Weights of a small transformer language model: 2 heads of 64 (1 for keys and values).
MLP neurons of a small language model. Each row is named by its layer, matrix (up: input weights; down: output weights) and neuron, and shows model dimensions 0-63. Each number is 200 + 40 x the weight over its row's rms, rounded and kept within 0 to 999.
Before each neuron's rows, "fires after" lists the tokens most often just before its 100 highest values on Wikipedia text that the model never trained on.

fires after: " B", " b", " c", " w"
L5.up329,165,217,127,188,242,189,155,216,203,149,207,234,247,225,217,272,253,275,257,239,131,154,192,240,170,213,180,182,98,189,192,218,224,153,261,140,200,241,202,255,161,198,216,250,137,199,221,143,195,115,216,248,234,228,206,275,110,131,211,201,189,166,197,253
L5.down329,124,202,116,153,215,172,213,285,155,221,192,210,146,183,205,209,234,207,243,178,162,188,214,118,227,245,158,242,191,183,197,187,204,209,236,173,140,220,203,186,172,195,135,193,226,279,173,205,212,239,180,205,208,239,217,203,165,267,190,220,184,227,211,222

fires after: "\n", ";\n", ")\n", " |\n"
L4.up225,227,195,161,175,183,205,244,233,237,266,145,183,159,199,186,180,139,167,205,271,158,110,207,207,184,185,227,226,166,227,178,169,164,202,235,159,284,208,131,182,136,124,217,140,153,191,252,192,211,241,242,230,262,286,225,210,161,200,166,181,128,213,149,189
L4.down225,267,150,195,164,158,173,199,153,202,92,192,212,255,132,186,221,241,193,251,104,187,249,211,171,148,204,274,200,290,207,165,204,187,195,164,219,181,122,147,255,207,220,246,307,158,218,218,198,211,218,150,167,86,183,232,153,190,211,191,222,180,185,215,229

fires after: " h", " c", " g", " b", " l", " C"
L3.up634,75,249,192,238,184,154,103,203,196,167,226,180,239,217,257,252,254,151,208,227,185,179,214,236,213,247,210,198,163,160,243,153,196,114,245,199,179,220,185,240,134,158,192,188,129,172,189,181,177,151,205,196,245,206,236,205,109,142,187,243,217,268,207,212
L3.down634,170,195,226,223,223,209,216,211,190,181,182,170,160,199,210,146,270,237,176,207,182,284,223,152,197,187,169,190,183,195,259,179,199,186,189,122,145,219,194,225,180,195,160,200,160,282,217,247,239,176,147,189,238,165,231,284,240,180,241,244,204,148,230,238

fires after: " b", " t", "b", " estab", " dep", " Japan"
L5.up287,218,190,157,156,189,214,206,203,159,236,242,190,130,343,191,185,237,216,204,165,193,157,209,206,254,229,221,217,253,230,232,221,224,181,179,199,228,212,320,260,196,234,249,211,180,229,222,196,131,111,178,209,210,188,205,153,184,146,177,185,253,248,243,156
L5.down287,163,167,265,167,164,155,178,201,244,161,176,223,211,192,173,181,199,178,210,151,207,195,179,186,278,268,149,142,196,217,256,224,188,200,243,183,208,158,210,199,254,187,185,117,197,219,262,250,191,245,243,187,243,207,181,155,277,203,276,284,180,205,166,239

fires after: "9", "8", "2", ".", "7", "3"
L7.up568,206,252,181,211,234,290,222,187,193,230,141,204,212,192,242,188,159,227,211,240,234,192,193,165,231,180,207,240,184,227,161,200,184,233,191,187,192,200,115,171,203,151,232,186,208,168,283,149,197,204,179,196,228,176,223,165,228,148,160,196,197,235,236,191
L7.down568,152,189,239,211,205,203,246,182,246,196,236,199,215,198,197,256,206,178,193,166,221,160,206,166,220,167,138,306,205,198,186,201,187,194,214,179,164,260,183,204,176,194,211,208,228,210,234,179,242,211,120,193,147,124,162,158,205,153,214,224,151,270,201,151

fires after: " B", "h", " l", " He", " w", " h"
L2.up487,176,213,226,255,226,178,183,223,156,129,243,217,217,228,206,244,173,159,213,168,159,89,148,239,246,255,188,209,110,135,222,164,205,193,208,126,218,239,187,174,180,235,226,214,186,180,175,196,143,166,237,213,208,130,253,185,186,123,180,155,195,194,171,222
L2.down487,173,159,204,200,186,174,200,192,160,181,176,194,183,146,212,239,238,181,204,160,119,209,235,73,230,197,210,182,214,196,149,123,205,271,200,146,207,198,179,244,199,187,87,171,268,259,214,222,227,235,189,209,265,199,145,205,242,262,144,208,176,256,239,175

fires after: " b", " B", " c", " h", " H", " C"
L7.up323,209,215,116,250,242,185,103,206,226,221,230,193,256,208,228,187,230,243,240,234,232,241,219,117,226,221,232,195,198,228,208,202,248,123,262,193,294,216,147,204,237,163,143,140,194,188,207,81,189,111,166,170,184,198,199,206,158,141,158,179,149,150,213,161
L7.down323,171,163,192,228,231,196,248,189,190,216,253,209,264,180,160,199,204,225,231,68,178,206,197,206,266,227,165,219,187,177,232,192,212,255,255,190,254,204,127,175,179,190,189,270,135,256,204,236,212,133,152,222,234,228,233,166,172,153,219,245,235,126,226,175

fires after: " f", " B", " Bra", " M", " h", " m"
L4.up417,196,205,151,200,259,241,153,192,193,118,241,212,190,197,245,188,249,209,190,245,312,222,262,154,228,212,184,202,153,247,227,212,245,179,265,193,248,168,144,176,285,228,173,181,244,163,232,208,208,156,184,201,198,178,254,220,191,170,240,98,208,190,157,171
L4.down417,179,171,117,268,237,244,214,217,212,187,150,139,204,228,215,212,100,149,194,193,210,221,197,214,166,195,152,223,167,260,243,172,193,196,209,191,195,225,260,126,243,203,206,216,253,274,222,294,234,253,182,212,229,176,140,215,250,157,200,163,201,195,246,243

fires after: " B", " b", " r", "y", " G", " he"
L2.up85,205,94,157,162,207,260,188,207,188,179,273,182,225,279,211,250,173,201,228,269,236,232,184,291,172,145,202,223,255,216,207,212,230,136,202,180,239,153,224,176,190,207,234,172,172,212,184,208,140,145,196,183,186,113,238,196,99,191,165,161,245,157,257,186
L2.down85,222,170,179,183,174,253,264,227,135,248,182,240,200,238,167,204,153,167,210,204,138,201,268,235,161,155,229,148,231,163,181,199,179,199,208,240,149,186,261,151,183,262,208,229,222,223,221,301,160,153,182,194,161,244,215,260,176,209,146,115,205,185,238,123

fires after: " B", " b", " J", "b", " St", " D"
L5.up348,208,193,198,254,200,181,141,170,193,175,164,195,248,224,197,240,135,259,257,189,222,147,226,196,197,238,211,258,159,151,150,194,177,205,160,196,164,215,278,253,126,194,193,112,249,149,200,145,169,104,207,195,207,196,175,182,283,179,172,230,250,229,196,211
L5.down348,268,150,210,148,143,191,259,204,235,196,157,212,208,196,203,176,223,198,242,198,207,145,154,135,177,198,186,211,155,214,250,256,195,172,157,152,186,200,214,191,162,225,227,168,161,313,220,189,199,251,172,187,248,212,215,224,237,291,225,292,173,217,154,194

fires after: ".", "4", "6", "2", "5", "9"
L14.up180,155,200,225,146,228,235,166,242,156,281,222,233,219,174,229,194,188,183,215,203,226,133,190,159,205,215,139,280,176,202,170,237,222,234,200,200,196,207,175,163,211,167,210,211,245,147,238,233,188,221,171,202,260,207,239,253,234,187,275,218,106,195,233,164
L14.down180,188,211,271,204,212,169,216,236,296,202,126,256,209,193,241,221,168,180,224,134,212,186,218,171,178,224,157,206,163,231,164,186,170,193,168,206,178,250,190,206,140,196,304,207,132,219,272,139,253,236,177,229,192,171,185,222,163,267,189,271,213,165,184,187

fires after: " g", " t", " h", "w", " b", " B"
L4.up187,188,109,196,168,249,203,172,241,173,177,185,229,200,292,194,210,192,172,178,208,249,168,216,227,259,193,240,186,110,188,222,231,236,129,200,136,212,212,244,307,215,204,217,249,170,205,121,152,120,165,199,194,258,168,173,148,215,161,183,184,227,208,204,148
L4.down187,146,195,225,291,204,144,243,142,245,192,186,211,175,176,210,217,201,173,215,193,116,144,187,221,213,211,213,187,181,167,225,136,204,300,154,260,230,238,169,251,144,190,190,234,297,184,243,181,211,186,261,179,173,148,199,238,230,187,287,210,161,268,157,164

fires after: " S", " R", " Sch", " Le", " W", " w"
L5.up444,234,152,188,162,215,186,217,292,235,181,206,251,239,174,213,232,202,230,256,238,243,108,221,222,220,231,164,225,125,189,206,168,164,207,156,225,247,152,277,274,135,180,237,251,262,160,165,239,211,164,220,223,227,241,203,235,190,194,201,198,196,172,156,235
L5.down444,188,98,216,255,175,175,164,229,173,247,187,202,142,187,249,211,171,188,158,170,95,185,117,248,209,227,155,188,181,204,95,146,214,185,190,195,228,192,232,220,167,225,243,231,230,207,252,280,198,228,273,196,202,258,237,194,147,196,210,216,193,254,215,228

fires after: "9", "8", "7", "5", "6", "3"
L6.up444,216,215,182,183,185,189,160,191,182,202,162,222,149,251,254,115,269,179,176,199,240,212,146,184,206,204,205,239,165,266,202,183,195,266,145,154,194,179,210,135,249,170,222,159,202,197,291,237,162,243,164,194,184,181,181,132,206,166,94,193,157,179,225,121
L6.down444,150,169,218,232,166,167,245,176,230,182,286,240,223,208,227,181,185,153,155,224,227,201,226,190,159,186,235,204,194,168,160,181,202,149,217,231,234,139,170,245,192,250,151,201,211,244,255,184,206,200,174,175,203,204,216,180,250,173,180,170,145,187,321,147

fires after: " H", " h", " w", "all", " W"
L5.up211,158,243,162,220,233,209,248,240,188,139,193,229,168,257,166,195,172,186,246,236,190,114,218,196,231,271,200,215,185,184,196,209,166,97,190,176,251,188,243,223,133,231,237,201,243,225,177,208,195,159,196,220,226,196,212,193,228,197,201,192,253,165,205,242
L5.down211,133,211,187,200,163,120,191,178,218,220,196,247,166,153,208,181,203,154,184,263,233,184,179,243,230,264,126,206,209,237,261,182,198,242,210,149,178,198,260,238,223,148,191,225,206,232,190,260,167,205,269,209,152,215,218,100,240,247,245,317,212,298,179,211

fires after: " d", " b", " ch", " L", " f"
L8.up177,167,204,128,195,225,191,166,229,228,197,231,192,152,162,132,251,181,189,232,203,146,177,217,231,239,226,180,257,149,190,214,186,282,130,173,167,232,235,220,160,165,203,243,156,201,243,184,183,165,119,198,169,217,226,230,271,191,155,201,197,201,175,227,188
L8.down177,157,230,182,210,218,239,229,245,220,142,180,149,219,255,158,169,231,164,246,217,254,201,168,192,148,240,158,186,242,177,235,227,207,210,183,242,226,189,196,239,250,215,142,236,133,232,206,262,136,190,204,197,184,266,207,247,175,242,199,192,188,212,136,200

fires after: " |\n", "\n", "===\n\n", "==\n\n", " |\n\n", "\n\n"
L6.up504,178,220,204,174,218,176,230,140,174,220,194,241,171,209,239,219,170,139,211,299,126,123,190,203,245,188,202,203,220,190,198,175,159,172,209,166,188,152,167,230,201,169,154,155,166,212,186,256,244,206,221,182,260,239,242,196,196,231,179,199,122,201,167,168
L6.down504,214,174,198,172,183,212,183,211,208,197,164,209,196,198,195,155,152,190,204,156,112,164,176,200,206,180,232,209,212,196,205,194,188,153,180,244,182,200,204,220,159,217,327,218,193,206,243,269,142,173,202,211,249,150,301,125,191,258,200,201,154,216,167,272

fires after: " B", " b", " h", " H", " R"
L2.up265,222,147,89,191,181,227,94,212,247,144,238,243,247,278,214,193,277,225,270,262,223,122,220,186,204,179,216,226,131,160,214,180,263,106,222,140,260,234,155,216,182,192,245,158,180,182,210,228,186,139,162,185,224,150,203,216,168,125,149,201,218,176,251,188
L2.down265,211,197,269,118,170,169,181,223,176,134,140,209,161,187,191,150,154,224,159,228,207,202,198,239,177,100,188,148,223,187,288,169,197,191,222,243,211,194,204,220,246,192,211,221,156,197,191,212,216,202,209,208,144,273,254,227,170,168,243,233,280,235,250,273

fires after: " t", " f", " m", " T", " Q", " h"
L6.up90,263,185,146,184,228,222,183,201,165,159,233,187,188,189,193,237,260,168,228,242,220,181,224,189,184,201,206,180,193,200,228,208,230,284,256,222,270,172,166,246,193,261,214,166,205,142,204,271,182,185,198,242,191,176,240,202,216,158,142,160,276,158,210,187
L6.down90,190,191,220,187,194,184,206,154,183,225,164,173,186,190,204,160,188,165,297,225,301,177,316,208,120,164,194,187,203,227,188,166,179,188,187,223,201,200,221,227,205,205,258,226,282,221,184,240,167,181,197,208,192,164,189,160,252,207,203,154,195,250,228,245

fires after: " m", " M", " b", " min", "B"
L11.up263,202,258,167,207,221,208,94,237,201,117,164,201,225,201,278,174,254,207,145,255,217,196,201,202,213,188,170,216,130,268,228,218,199,180,203,147,227,194,211,142,165,239,125,221,274,185,234,251,180,167,140,230,146,185,203,226,233,283,155,131,211,125,162,208
L11.down263,175,170,191,159,164,193,189,244,262,187,250,110,219,170,305,220,153,197,189,212,243,134,250,160,161,178,178,139,225,242,170,248,237,226,287,234,148,206,190,196,229,152,245,177,156,230,230,150,169,103,236,184,191,183,195,171,149,247,244,176,233,243,298,285

fires after: " E", "°", " pl", " r", " b", "E"
L11.up266,172,217,243,206,281,255,231,203,209,101,236,160,187,215,140,142,111,199,220,240,218,151,191,199,171,119,242,201,234,235,194,169,267,197,239,188,203,184,184,214,167,214,259,180,218,154,163,229,175,196,172,216,174,119,271,174,154,227,212,212,242,201,101,162
L11.down266,259,192,133,174,195,166,225,179,198,135,193,206,183,255,288,196,159,146,187,199,196,224,236,273,252,217,207,180,123,121,118,183,174,184,228,216,210,192,171,130,212,273,153,234,162,222,143,245,159,263,249,180,219,228,198,205,154,223,253,142,211,184,182,229